config.toml
num_hidden_layers = 10
hidden_size = 512
num_attention_heads = 8
num_key_value_heads = 8
head_dim = 64
intermediate_size = 704
vocab_size = 16384
hidden_act = "swiglu"
norm = "rmsnorm"
norm_place = "pre"
norm_eps = 1e-05
positions = "rope"
rope_theta = 10000.0
rope_fraction = 1.0
qk_norm = false
attn_scale = 0.125
bias = "none"
tie_word_embeddings = false
parallel_block = false
init = "normal"
init_std_qkv = 0.0174
init_std_o = 0.0174
init_std_up = 0.0174
init_std_down = 0.0149
init_mimetic = 0.5
optimizer = "muon_variant"
learning_rate = 0.00774
lr_mult_o = 2.0
beta1 = 0.95
lr_head = 0.00666
warmup_steps = 200
schedule = "wsd"
decay_fraction = 0.787
decay_shape = "linear"
final_lr_fraction = 0.0
batch_tokens = 131072
max_seq_len = 1024
doc_mask = false
train_tokens = 626200000
max_steps = 4778
dataset = "wikipedia_en"
MLP neurons of a small language model. Each row is named by its layer, matrix (down: output weights) and neuron, and shows model dimensions 128-255. Each number is 128 + 24 x the weight over its row's rms, rounded and kept within 0 to 255. Numbers have three digits each. A neuron's up and down rows have the sign that makes its largest values positive.
After each neuron's rows, "fires before" lists the tokens most often just after its 100 highest values on Wikipedia text that the model never trained on.

L5.down541:111150136097155127138125143158146151102179210136125087141143122119134127159133154129095138143119117106145145136121153124119148128125150168112076115135107133138070135086166119108134100175134147112097096103162122135114143141149111119109129102151134161209085132139136137143109151152169123112123136145144139148133111124147150183164114190133117096128111133102129155123128132147120118120154
fires before: "(", "\n", "\n\n", ": ", "office ", "199"

L2.down100:133146128132132125154129122114118126130157103093174150096102135147114131105128109176099144113132080079106114115119137150146096077132131109131094132131139111145163121135122099129121110115126143101110077178162153136133083117087126077103146083181109125121130152143144103098106141150116099131113122101096167107108151133109145130074111122151158091137117112095142152112089075132130162121134
fires before: "that ", "the ", "it ", "to ", "as ", "his "

L2.down580:134120130084166112109109096096144124129131165102159131114092154186101153141123147195154141113114159103104124132134098123082148114119112134125115133148166130109124134133089132114142149177155148123150116132133121135135169124114121137158101120137120143071123119085103133162121098131087114154148127100168108129140145114113086098141112112152125059145117103128116070105142176129109167133098
fires before: "| ", ". ", "\""

L7.down280:127122123114140109143106143142134137133154092127113133134154121100104148161087048103101111099153108114124153101161182101101134105114101128122137153164139128146207134136113112141123117142128122104141090117153176135102079127112130147128148145165123150111167139114143109116137092137120151148111122122079107109139107130094174104099116148082115113161121112106124099157167126149140105116125
fires before: "of ", "and ", "| ", "in "

L2.down190:137123128113136158136101123126133129143124170130118160149152077094145103107149135153116164068140121128097126126148152116124156084121098167133107136151074103163096109062132088115114101128109135101096125144153107145155155112105145166101115087151138130101140111118121153109110163162126126126144132142130133124087182148135140172099129136134093141098091140132111157127081128110096122092103
fires before: "| ", "|", "Peters"

L7.down388:076164135117171105107131106117110125144148115160145133170151105101154104162122108140141163089132138109129131105133103058095097167110128113129113128137134141125122177143150100143141114110118117126132127113148123147106090134111143121124149150129117093114154129120132102160126105120111149134140082115119139116123132100132081082112098119173136139148143136118103144076123121136151176130085
fires before: "s ", "Division "

L5.down423:135101088120154148121167141128148117162074165126111128138135129131119141105119069134134100180121096107182081162120124105146126162148100154106139105158118101112110130120134120143117135117124099130164119097133182112138114098120144123117142146132167124113124118165130073109155098128129150107147166128127094085141126135153120126149098123107148136083130126170105092126133126086171148108140
fires before: "| ", "E ", "of "

L2.down154:140169159126125107120115110111120101147147144130134104168110086139115056138168142160144135082156128113118115119132142122169155097127103144106121099127101083137141128135136133144138135113119101114149124116127136113122072130131145118131116180090113138158115116108119149099160139116081087122145096069163155125145117147115140113099119169142112142145122115109150120151106110119134118095123
fires before: ", ", ". ", ".", ": "

L7.down513:130131102143125127112106129118141134169138143134129109140117066112136120132135127112104125127107131130125113145098121150126141130097146151130114134130135114096124148129139075130165127109120090169114143131160176150159066180101090129121140129124134118144128093136164127121097118118134173159152085085149152112141168114137141128073180133087130152091139114136138110116192130131128143114119
fires before: "–", "s", "medal ", "th ", "s ", "|"

L5.down249:181153145104146141139137119150135127128133131106129138118130140118127150113119137116109104136130134157100110140138148137112131132136139117162135137123123066124149169146161136132137151130143118135113182103144110144133154151112117148107138137133119124117135133125148130149124132110156130113111133150157133131117106134138125122127124153208125097161123145160142144110117131130121210117130
fires before: "| ", "- ", "The "

L2.down509:128090127148130143110170132165108097149122149162111107103120115121124124128141099138113147146084122138146156101141182145122093112143102119117092148129139096114125118122126203093147161115157109124126156122131133143136133154135137121129121087124118161105106131116119141093078114100113110130104161108150112185141152103127127112145157173142090086098104101135136143155097112076129115151126
fires before: "- ", "| ", "\n\n"

L2.down350:143142126094122087134053119135105106156118137128123135155138139095123147098127108125136126092136082141137133110102151080136087104113141132155138140096133148120132151147120152148125117145122148134184101071199142127132120098135153107135143156152160124143147102124121101131116130128095146128140161145147137078102072151128126093126111087176167108119131108158098112125130133158102134089145
fires before: "| ", "- ", "> ", "["

L5.down548:113107155118142133163174135135123192149153159120130122078101156158109162097130130082101086106128167115101177168086081165132141139141076162129142162138125128149103136119132128120137076129122127117125130118114142150119135153107113148101073148114143116133172133097115137112119140128122120143133151116164111117112140105124166121135118133157130136133122085160129130128117120150104110146116
fires before: "| "

L5.down250:085095114134187083136114101114115167136092144067101171127174144105138124183135171102069138093115126150174118191118113146158135143137125127153109133113128142089121107128159085137125129134151080152127143175132140106146144127167119160105121114123137141156142098135108106100099140139102146115149155101132109118121127098123144137127133140120128115129162090116091136105154066123140138158097
fires before: "| ", "|", "^{", "(", "/", "more "

L2.down583:140111151127142144127129111119153122107129101135133084123162096125134152119159124110124102113131136118162120131117147125123145105115143105172143112133118137082109166092111134120161132113079109135121100090112135143147109160116137139134132151096103088153131123147098113099187141141157119129137134118149151128127141119112119107116140124189121139169126121084133141083119137072119127123168
fires before: "| ", "- ", "The "

L7.down202:145159138145177138153181133122141119163135121128085082130116146150128144155110102125130164167070102118155139145115069167154105110149100212165165122103133127080119127147108161145148162112130145154152158145101189136143123138131119125155147157128184126141142126119098133166114161144116142142129101116128122153164099132168120119137151059123138143123123159157120117086160131091123141102137
fires before: ", ", "'", ". ", "s ", "."

L2.down404:162099103132139106101139122077124109089157129109163144103110090121094113166146133149119154094126144146122145123107121088128140099120106115096121099134121160138178110105135110130123137133158120088103119117120160147161109133156099134185108137133168141129120121139115118143131145123126155134137112109178061103122110123126123139192135175104090107148093144146093145171154149139074112163111
fires before: "| ", "/ ", ".", "; ", "|"

L7.down516:124096115145102098127142105137110123134151079111135186129140103098177116096110119135133194171154100165105116117134121119146132105094125126159119135146108152117119129139145123113122085092101176102103127109143129128170132163121172101120163148159110111152097131140114128127115140094111117123084176128146122150150180120066098173144126093113107151134128128172127139129109122120074112096104
fires before: "| ", ". ", ": ", "–"

L5.down32:153111116119112163078129133146100146100154164131091113130072088104166155144119093104166082102135167174105129165129152112139128122150158111133138132145080123106137093115109117087110141201125127115138145087130105110145113129134104110151108091152147102139193141133132125096094122155169134163165178122221125136116126130130089141107163139106107130124144106172111140090119103120136110128142
fires before: "| ", "- ", "the "

L7.down181:117093144100130134128135144124126115100131145124144135116134161150153118122121157113103150173123105108115138150140130118144121123150145106173114118191204160088142107079143082096143181192124164112130135103145113121110122138117126112155120133130143113160114121093078120145146134114134143138151138094156112117129109147106124129089158128072071123110158117158130133142107172148152126126139
fires before: "–", ": ", "| ", "the ", "–: "

L2.down108:147156132074114090119120116175160140118129132123104074101138149113125112148116102171155193130136104100135150126103124124104146144159105143115117121098097141110142143130129141146094137101127130163188146142150128110166124155096154150155151070108159143111122132088139107147118126128127158136124138097088123099093164118128130091178102143098100112143114158182129128143142105127165122098160
fires before: "| ", "- ", ". "

L2.down616:142124149125122143141128163145148086171164104143088137153120097121118132111128170131095135178109122107098162118117145138086112134146087132130134127122127113122094159133104147163121101110111142114143121145129139143087131143100136122113153119111122150097158140100155113088123144124105151148131164115121111165129103172153143151143128106112129168156159100142127156161099081101105125164107
fires before: "\n\n"

L2.down697:131133126150119088127162104095143102152135129118147105057113121122161127106153134146124121174130131067116125143133102116113125117133113108169150120103128125143152116119133142124108094120152173148138147104137125144125096158116122162154117171138163185128137115134128122141139117107108089130112070091146096173161170146116146130176131197152137117099130106102140118142108134120147150171141
fires before: ": ", "= "

L7.down592:095130128148093137104100141049104127143118056118121172126107133091115144110172154118131127132106095128134125141169120101150090161118106149128114123137113113130135130141138133136149110149073118155135143137194146140157100135132071124118136137125161163071110098132147120150116132111131132113118160121119073132143118116123117150108105124104116114145108089117136179101129155099150054146135
fires before: "| ", ".", ",", "+", ":"

L2.down264:167110152109137119105109064130120121137140138119099113100102156096091145113119135137132133129143115132169122108159065076156121155119123145138127164132168107139088120144134126110130134129157147156143090133133100096122077164118128136121112132135122163171090120140139106122160106155128140128121131139125144072160105118148168147107122109139099135104149121149123118171135159131161144168101
fires before: "0 ", "| ", "2 ", "1 ", "\n"

L5.down614:139107176159122122132135138119108113146121110136176062129103135119158096079146139162160131175077136133139121185129159112175135140105120110116157078113140098108114118140111120066102110160149145133158086152147167069104142172125086147114143108124113133134128127129106113115145140110163109142141099135133104156142096119116115090144120170143142145141162135130128116109124187132099152107116
fires before: ": ", "(", "2", ") "

L2.down660:152123156131150155123134099102109119077088077132111128127160133144108138086137146153120115155116149073128123103097130105129123122124120144154115143107120132135176076090111151157100160085105138108140152132110131139100126126090151128133139142158124162106144142113134163133107163108121121137147121126101132082069139089081183172111117127151150126153139112123135146113166139111162105130159
fires before: "201", "200", "202", "199", "198", "186"

L2.down632:105181148101114136085207124166138111133110139111106118162116121148117126091163152144120104110118107154150133116122133131197089153131108120138101148147124090126066102151133152182148134163131162151102116111105129139076130150127162109103120122107127154170105138135134139162105161173131070164127124153113114100097127092067078108118121120135099163102099143104125157094138150124139138128136
fires before: "| ", "|", ") ", ".", "2"

L2.down466:116115161079125087108154160162109126109106115125121190136103133127111094157104155131110130133148111134127134086141167112136077149153154118113160121151108089107143131116125115154101128115135186129157117141143130130128075155112129082116134134124136158126131141119138124142145152143121155146143137156163106097170179112135141110117100164110125120183098134179154130136112091088123167117098
fires before: "\n\n"

L2.down214:160121069173130140176117137139117140140118139134133108155127139138117121144132118102130149137148090144104159113152098167137121122121126114102135116101168128139133072149128129143118163089117092113112084150129133079132131161119132132123090089121169160105168099109104123139141142130120133175105136110144125115095113111109124130134121089088124096067100101103165119147126113139167109146166
fires before: "= ", "Population ", "Area", "Government"

L2.down504:106150110165106107111149138139143155094133122105141159085128123141124121115193139140103124143126127154121101083133097111116133146107121109122127156118140145139169101126127132112100117164111140144109133132131094158105149130102130150151113169115143119141122138133101097138139124116143087145106108127147165148120144082083145138132112136117108144096102161116109132119166173120137120102065
fires before: ", ", ". ", ".", ") ", "s"

L2.down298:097136133155134145117133163098134091118113147122125139145113078155128093139188123156156138111140133133106080135131094148097137136113111087108139140168089111114126177125103152106139117159152150137182156114142133179133092139159099116144106104139113128117128121142127158121104125132170111132116115119178191124098133107128082153128132166147136139121164142116091099091153138130139134120093
fires before: "s "

L7.down610:108104134121115157118131098148124107168147152120143125137110124123139100159129144139096114149123150126132124106122127189130123148170107107134129137177140174133123108183145091107132133109097087131134173148129120113135153105122179160137160121138108110092071148122116162124152124110118139172152202092062137120118103091160127119084119187198180117141139119112089130115105123136122138109167
fires before: "0 ", "1 ", "2 "

L5.down633:096127132131136105122155117162126119127128125069181129114136121118106126094175140136145150097093080123120129115128156131139150179105106154104124151129119150141119169128136165141151092122086100100143167133112122129131123116109098154147112199162130130124166161076102135132115147130108140088173152085192143147139128116133171132207131150131160155110160148126139093109142144145100151118131
fires before: "\n", "\n\n"

L2.down420:120129098116122104082128159078124122144102124163103129139158137097115155115095124137157130132079124114148132106112094131150104111150173116127112108112176161156115147127146125132105140173144099118114114142102121145131149092156120121149117121088141123161154098114123145128105125136127122084121094138114122135074098142152135099116077062115142136081150147107133069119146092123112131136100
fires before: "| ", "N", "= ", "|"

L7.down25:116105119105110107154137081107106097135094121148125094113100136132144072123091136138141190132145083140142099103135162140139117151116150141164113125113104125125113111148105173160115106104102168145106123143139128167174071138102119123124097119179120131137103133081097106124124135166116119157127118076147124117160130119125128104109122124145096116166079066104118164147175115122123139135117
fires before: "of ", "to ", "with ", "for ", "the "

L7.down412:123136140146151070164138152090107131135165143101136147127087108122143122146108160101101152129139132116104147109173137124142155145107109140098099112101143093113116165101135103107116150140157129142127104172121141125127184148143131162118094139148108119122113153188106130102123166104189081134101155116129132157137188140072136101131122158119083141146153130146180120134129124143167156143120
fires before: "–", "−"

L5.down505:113155104109109123109180154139132125156139089140133208127147105143149113132135139128121135139119149118134128145145163149147131156104128133141138128161123109133110172133193151057110156095121138110142138123120111142137143136148123152083146110127126093130122150123119114147114121080102113144167163104166141127115146107142123090116121129152128163141152089196115068157111158103098221142138
fires before: "The ", "==", "In ", "- ", "== ", "=== "

L5.down689:127112153130162129111106136120133121123123114131146091112165137152084159092155117142127145123132106119115138152113088130127150151165095127148086102141145128131130148168117130128133184128152129115115153166153104076125097129151136141145099163105121135150107111126114147154162176194122107086103100119110131144136182092141148188141129164151092126157138108130097153137139143170120134056117
fires before: "| ", ": ", "2 ", "medal "

L7.down256:128138112132145128147156089142093131168112125112160104149121121171104126155117068125112179132097114126180132056168147128084129118143162115125156121148151111114097128157141132132123167188132101139159140129129116117139115158129143094132140135130126124152139102105067122111120121153121137141137129162158118096117131122149133113165134116139126142136126106153089089077184156170104153098110
fires before: "s ", ". ", ", "

L5.down98:139117132120125122127127114117157119155196138132120139106123180127144097111139108103090122142120103125110154087143100144128112102141148129119150138157108124140114108137136109136144152160136107109120126115140132141116134124114123144135111123159125145153142107118142161121113112127141133125122100117109143088117141105138131082170140119146143090111142151134187140110142087115165110160140
fires before: "= ", "Population ", "Area", "Government"

L2.down26:131141125120157106070127150141145146100139088102147144114152094151125114112116163178114156128160133125109084116130112123119141161132093132138138135091153081154119127141108099108077114133135102166132129163146093137110096088134146150145155152170181155132119148103142133127155128144109146152152108106164182126169188122092144133131094164138112077124095088182105139119140145161104122126125
fires before: ", ", ". ", ".", ": "

L7.down253:129156124117163118144161103142109108141118131150107088078130098085142082130125185131105146105120103161129127157120125123152115131116098173144163097087143105129137130151117098153099134133167172099133168148168111111146206163136153143111114133113127136089117145144157117115124135131119150157157119149131104105161119138111120165139112138138117142161141075134112100130105111117131096123147
fires before: "'", "–", ".", "-", "', ", "m "

L7.down109:139117158177097145128078129150106117115110136116122107127142122139106098158163120138148102101133099127148149081158147119070092107124118154117124138157133133132108134135104133096154134113130126141114121120128191135132153084187095099131137095140152096099162137149143148091161138116142113113157125110112127175120131150130145120156118114178138131123180102157072112123154154131120131168131
fires before: ", ", ". ", ": ", "-", "."

L2.down487:104114128114108103152102099123156122149095125151145121141124085152125109132141089150169155146164135140168127136155168102141085129110141184144129092136136142166152107080085166121097123103117136158097114092119146112085094117123143152169119154190202133105080118134112111099142110104101128167140127110127154134070116145098198174133086107128152100101208083141112134135120081164150087123138
fires before: "| ", "–", "."

L2.down523:112126138073115152151166122115154095092128154098137126143105105100132097087173110156097106092115122117130128129127119134115125127139114125108060129119137111139144152158161113122138140183103170144123110168139104160117129113151184121107126131124146106156164148168121124152129138121150128106178116084140159157127147166146144092119111160077106126075122097108074091127125130095132109110153
fires before: ", ", ". ", "."

L5.down594:096129098152116163197170087148122140116108111144116119101126152085107122140111171155146169106156124158117129147116211095136167135118117117114118127143153124134112102136114156120138113104086139147133121146100131149130143090096142112143123131133131106142125122119143132144078151136128118165137118095152168154125130137132118123139166069171121071136096093090164148113166091130129134140064
fires before: "by ", "in ", "to ", "on ", "at "

L5.down349:141111142080151137122128151149146111183130146108101170148114143101053093145120137118137150161152153115115145131150109179121112091113101140175169136185133139129128142120126107154164110085102118131111112134119109136180107141098122106167127173117137099136119135141114103102141130107118122155150115138127104122178141112116116121133163155162159161193117119189152114132153120102090146134076
fires before: "\n\n", "\n", "the "

L7.down266:132108148118134091152130127119109174144122141118125129169111105069081128121125100108133159114154146116112105131147085128119104140137146121107109119174158183140076151150167124126156136177100082126141140160153123133128079101150141121120112117131127128132155132125120136161111120129153120109144117119157157127128107093133160123150118139118121134157095142120110114111121180110096126101172
fires before: ", ", "January ", "October "

L2.down526:141152160144093130064119110071136172120171138087136119102114140137129122132151117129126121122123143143163146124133129092149103121069108166132150142147085114108124169118161095153154092137121157144094111148154156083153067177130122120138150121149150092091119115109149137118118083127126105126150098155132136155116110146126109132123141133114117117093120139149104148098125154139087114141128
fires before: "| ", "- ", "|---|---|"

L2.down408:150087182087172118163135113120129151129099134147125089157112121123107116156114079138114155079136159128111122134111105093088141151138088135146156162142120096085106108123118116156182178129132123172096143162113185133133133155105149116103144139132105129090090146112144099152123176097131175098131115163055181119135123108105164111139093158135145132156142119154105094120171126137123120080140
fires before: "- ", "000", "to "

L2.down363:192104144132138099122142167149102103116158148122173065110144138152091124120151090089169154130170113104152100120120156131108141190146144133106143109164112155074132106136136155136127161133139114124123173172122133129132149136171166095147144149150108136128100089141148137122171081050108102117136115137164133134122150150103109148102129100114113139148110140150127126126146137165126129101139
fires before: ", ", "\n", ".", ". ", "'"

L2.down361:148133135115099134105187152094117146154115156110099147188103115117128146137104153156115143118131114153132133130125154127105132142109158126100082150140128085126150104117150133129087125108137141152139149137120100102107128117116141151119149133136145132123111142135123136106139135161097168085168111113171108121091116109097148113120104105099104146111078144141100107124141145122116124156139
fires before: ", ", "'", "\n", ". ", "\" ", "-"

L5.down411:126147141150169153148182137165130155142134138120162136085162121175132127105127071147139166119146124119128137123112124146121090083150128098138095170145131132085123185153099146092085121121146138108157120172128108125159119148143111128166120132169127143125111173137160147087079162125113106164065109115132136136151152146131181123130113153147162073124131134109139113132101135134081133125105
fires before: "as ", "to ", "in ", "the ", "for "

L7.down631:140104153116121150119155105113140121125129158151133090123118145128113145164146159137086158098113097164089136094158113113132101115129118120115153121142101162126142134114136137134157145145055080120164148119136117167102109144101125111102092117115110144125106116158112088124142115189158105121090110162171111165141139100109099139112097171120133124153116128127131117104137135153112083180122
fires before: ".", "% ", "ly "

L7.down606:115118130141137119127160093129089119133088083116113080111134150145079091164099115136138139102091108098147154125122161141108114167118129150129085112104114114101146125148137111117124108081135102152150110115102144130187138163138123149139151166136114117119145151094111051104111095115095160160154095108138160129155130131134140095146109127140146127140110143143157166108151138130138103151141
fires before: "in ", "by ", "on ", "from ", "at ", "as "

L2.down185:102143184113159122147113113099120166080128089145112097154136089130139098120124133135077153157140158100109093117126085118141144141096118145118146156113136147153158105159123195117153150129124140138157139149111075121122118135116134154134130138131148175136125146110111158141183142127163154119125096083111116107103144153141165142076084154117123149124117108143108143146123079126158121120126
fires before: ", ", "| "

L2.down380:133177151127186081121137090159125100154167131162101105124139115129136118080115179106136112116137113132148141119113123182166117116093158118132121129156178102144130072111089098118136157154114168165129089150116111111137140110119150099128119128087172080096165166104119117115110123098105156104112124095127117141105113131109134138090116135105163062100161131166144161108152131112089121157101
fires before: "| ", ": ", "–", ". "

L2.down401:109125167189187069052124128091164131169159058145172129145149143091104107082093123117085129140147165128133151096097123114114134086130157133108098125134126107140166152112139113154135090113127148097134108150109152185125110106120106156130152113124122134115145122119126138125131140172162178152163107116163180116124067119084105135136122120140191095111140099145090155144134111127102132109132
fires before: "\n", "\n\n"

L2.down368:135139139153153156093087114110135140121088137074140108106083118121119147113103158103121120112127129201168121137122173086104174153143126148129105144109117123160120100109126088083114108136134121168103138100135116113159116124113153150107161109130100168128157127128131145131113105165089112118164135144142122124127154166074097130127114130108107107137103094139113118087154139114130117153113
fires before: "- ", "| "

L5.down169:092105108121126149102074118124139136140103143138136092152150111147166127118135138080114156127148123109130165147107163147136130155138149095094123163136130093117123135150098141101087115126118104109107182144146123104118162090086187155075151172125112131130119118142078133174088115176108146139138114143117125164128141117150143141150148141134129131132108161154120122167150136118109099141156
fires before: "| ", "==", "The ", "- "

L5.down409:156138117115133104083091141090101123140107155092098121115144125137125138150150159121137139137152117109143096122113127133178120118115128122111182087180077134112092108137102141105123131119123147142113122116143103054142154104118119166156139112126124162106132131071118189083105190120121126130125172161130129128125119122143102147135130115099126121111123132138097114174108153148108103137145
fires before: "| ", "m ", ". "

L7.down56:107116136140161134117140100136161106070134150133125127152131138112113149106122100115133117134133161142116115109139141154154125109159108120136139088164124100128146105128130101117118145140098157082128090141119132162111142077132149137153138108110127112109134121148126152118123150114138152101128152103109155118154090111117091112102130151150108140132156173168108108127134140115151139135095
fires before: " ", "100", "0 ", "−", "."

L2.down105:090116119128103113148117112135152166079094112149109109128122129133146112139107138093091144137155125120134129105129132142129119119160103142141105108120142142097133150123118128084146135121109124107153121118090130160117130145154155179151124121124126141126062164106131142087146103176151127057118083125115132167092120132147137145100084104094072129210142122137114126141139085134144139170113
fires before: ", ", ". ", "\n\n", "\n", ".", "-"

L5.down305:138103139120158125110161119169110151134148142107119151127118111167131178124140143122114151137101117112097146127151103129143114121123133124114137119122144125109122142129142108152144104078092101090130100127145101105114119147184106090108138171172135139128143135110114105120146115156134131092132143147161136110136127135094147153170127113135138165116121105109103141159089129112113135145147
fires before: "\n\n", "\n", "com"

L7.down365:102134062107131125123198075124165130137114087163148105136148103160139081146126126129167149117152111120132106103101126129148116135124140115125125178130088154122103161130117144136116116105153135108112116151116136121121101129139140093107095156143142111155195148088130122135084128156147113145110093091145141144142110113122175115126128123166118141106089107141091164120142135128108102149145
fires before: "by ", "in ", "into ", "times ", "on ", "at "

L7.down579:132117119143133105136139135136146148136119084106153149135102132153129105115156123149116201160116111164119114113146104122143169066107103112101163110085102120104144134152130090110118187143128089133122133138108110110125080135105135155168078126094152121138145144134120116157122135124126138103144159121077126160103105156119167184126149147147123133121148165147120095129160135146148159093131
fires before: "0 ", "1 ", "2 "

L5.down697:137159073107147124121140143138120169132159156108103138156114121120127150128140145142105119172131194118145112146110153145087089115150070100170113112123132136166130118120140113144114167137171113097124153097164138121127136085120137139107178129123116153138132100169148138131134137115113167143124157087153112166149127151122146184102154148132093094168102126088132150154152098147130113127144
fires before: "| "

L2.down250:123154110121162154141150119172115109143126138120129138172154116126170107096134135149129130155090127151150061113166120128109126132119151149157068131146138114144156120149104118132152098172110128188139125145116095099156165114159130122167123115131126093090134134090143131108079101114098160134122131150115085134150110075129112142129127156136160148098146068150159141114110133147092108136102
fires before: "| "

L2.down83:060115128110133160140181109130123081104127175135140110135150127134129147094125159158129101178124121124105119137149132166108139141144136153126121110116171102182145179114140099126122115144149121098110188077105131104062168138160153096091117156127121120105151159148145183130150134118118128120118101128147136101134113115149150109130140190138159090161143085125139128104108141161153149113098
fires before: ": ", "–", "| "

L5.down405:106103121182168143128138116145126103152133186123143125117156162150152136158093097102158158093140165076152126176149081175103146100129149132151125135177131168084103147125106134120147104140147187152100099135126124139134101125142132142148143096117090136158138134116109071078098122198102137144145113115113195127184147119139160135147130131130122114104143115152138122108114131158137162161091
fires before: "to ", "of ", "for ", "in ", "as ", "is "

L5.down609:113125173139136108140142176118129156129133113138114175128148141160137142170116096114119096093102141124165144166133150125115125094123094088231143100120110050145117166099152137150123106103108159083113182149143146111124142106182134079112148107096139149161123160142114108118144093149093117116110090118136134125090110108118145113147118159132151114161125109167110102104155110114137164120153
fires before: "| ", "- "

L2.down495:125190136127100098138124126174134152123168148129148123150132122092137119129145065182101144126126139079097135095134119159122072117089107139146140129095109113085112117143107149124163167190142146139126146169128142112145120100158137109155127127147173148135144141136116150164130111118155101130177114164175123126112108161135129116125102174112134146133159100160111102097153133109120104088111
fires before: ", ", ". ", "."

L2.down674:113110139112170089157138084137092128133131140125158159111138150147085107081113138091114127138104088100125132131116142115120148121129150090152132167104129110080114122139122180109139097106137117147151129151139138175141080138063106080148153117130120161115102132130160118124135183128155129140138135094113155143140138115141145138131112154098145097165110077132137140127153109155082140118143
fires before: "\n\n", "\n"

L2.down506:084109083118117163142116181108182131147158090106127128142152166168098122137153152132133106111097122126131123105116086086094110146157134139115126143152134129151163132103100131156132105113126161154102158097108136112078137098129134144136145123188134144112122136152139170157128189105108089126159137100141138102078067119111158126122107127101109165101137103142140154136117132117146107080084
fires before: "| ", "(", "|"

L2.down290:168148128114116154159110145155132146135084121173110097117122113086130112121126111151104145112121160112151084124154158057132132101103148184172123094124154130157122123122121105100108148091138117139127144125144110082164119143088112112157157144116107148154134117142124149111123121083141168116144148140159085139171116117140177154091172117166076130125101074139108112111122116114092146136171
fires before: "| ", "|"

L2.down507:136127079124128144157116142133103112150134146112131095153131151096112128085101095126133145100168143120107081109092096160126137113123124162106135119105090145119154118139138155133117139152114159106141131152129132129159164133138117144160138170153109126141120106151123120127150090154149140141156114126095104111145158111158151152112145111149106156127094106157115111109175093178108153151118
fires before: "% ", "| ", ".", "m ", "\n"

L7.down334:116141081171144156094107118104156137126159159109164177144127109125121132101153098130115118177157154140101152128168132138120146127131125099164154099132092101142123062128132125105142158118095137133147092095149132084136128107126143159120126140125106133111141116132111188122104119077107131117160137107124122083147154123133152118182149158134134155106126140138116132123125128131118152176150
fires before: "201", "0", "202", "0 ", "197", "199"

L5.down457:110112118136122112113102148126113127179123098115084159141108103146147134129157132139156151134115122137124100109119114151109112073131168064125088120152141136095118185125122096089114138170120123131102155114136135107118115116147108141126121104145152192113129119087115114123090069134112133079076113156119138121110147099089125124084139154131084157100128081131155124103172166163076149131135
fires before: ", ", ". ", "."

L2.down371:162114141136127103184131136147160125181128127138105116100137101155102088121148083136123120125124122134150128117168080152096170115096108135125132126145189107144140136150178114142136101109123145104134143139145112165107156109157183162105121153111151115131125116113170157124127110106100122113113103129089140123132138147120132133119143099126133126112143134136063176107094114137139113095131
fires before: "'", ". ", ", ", "’"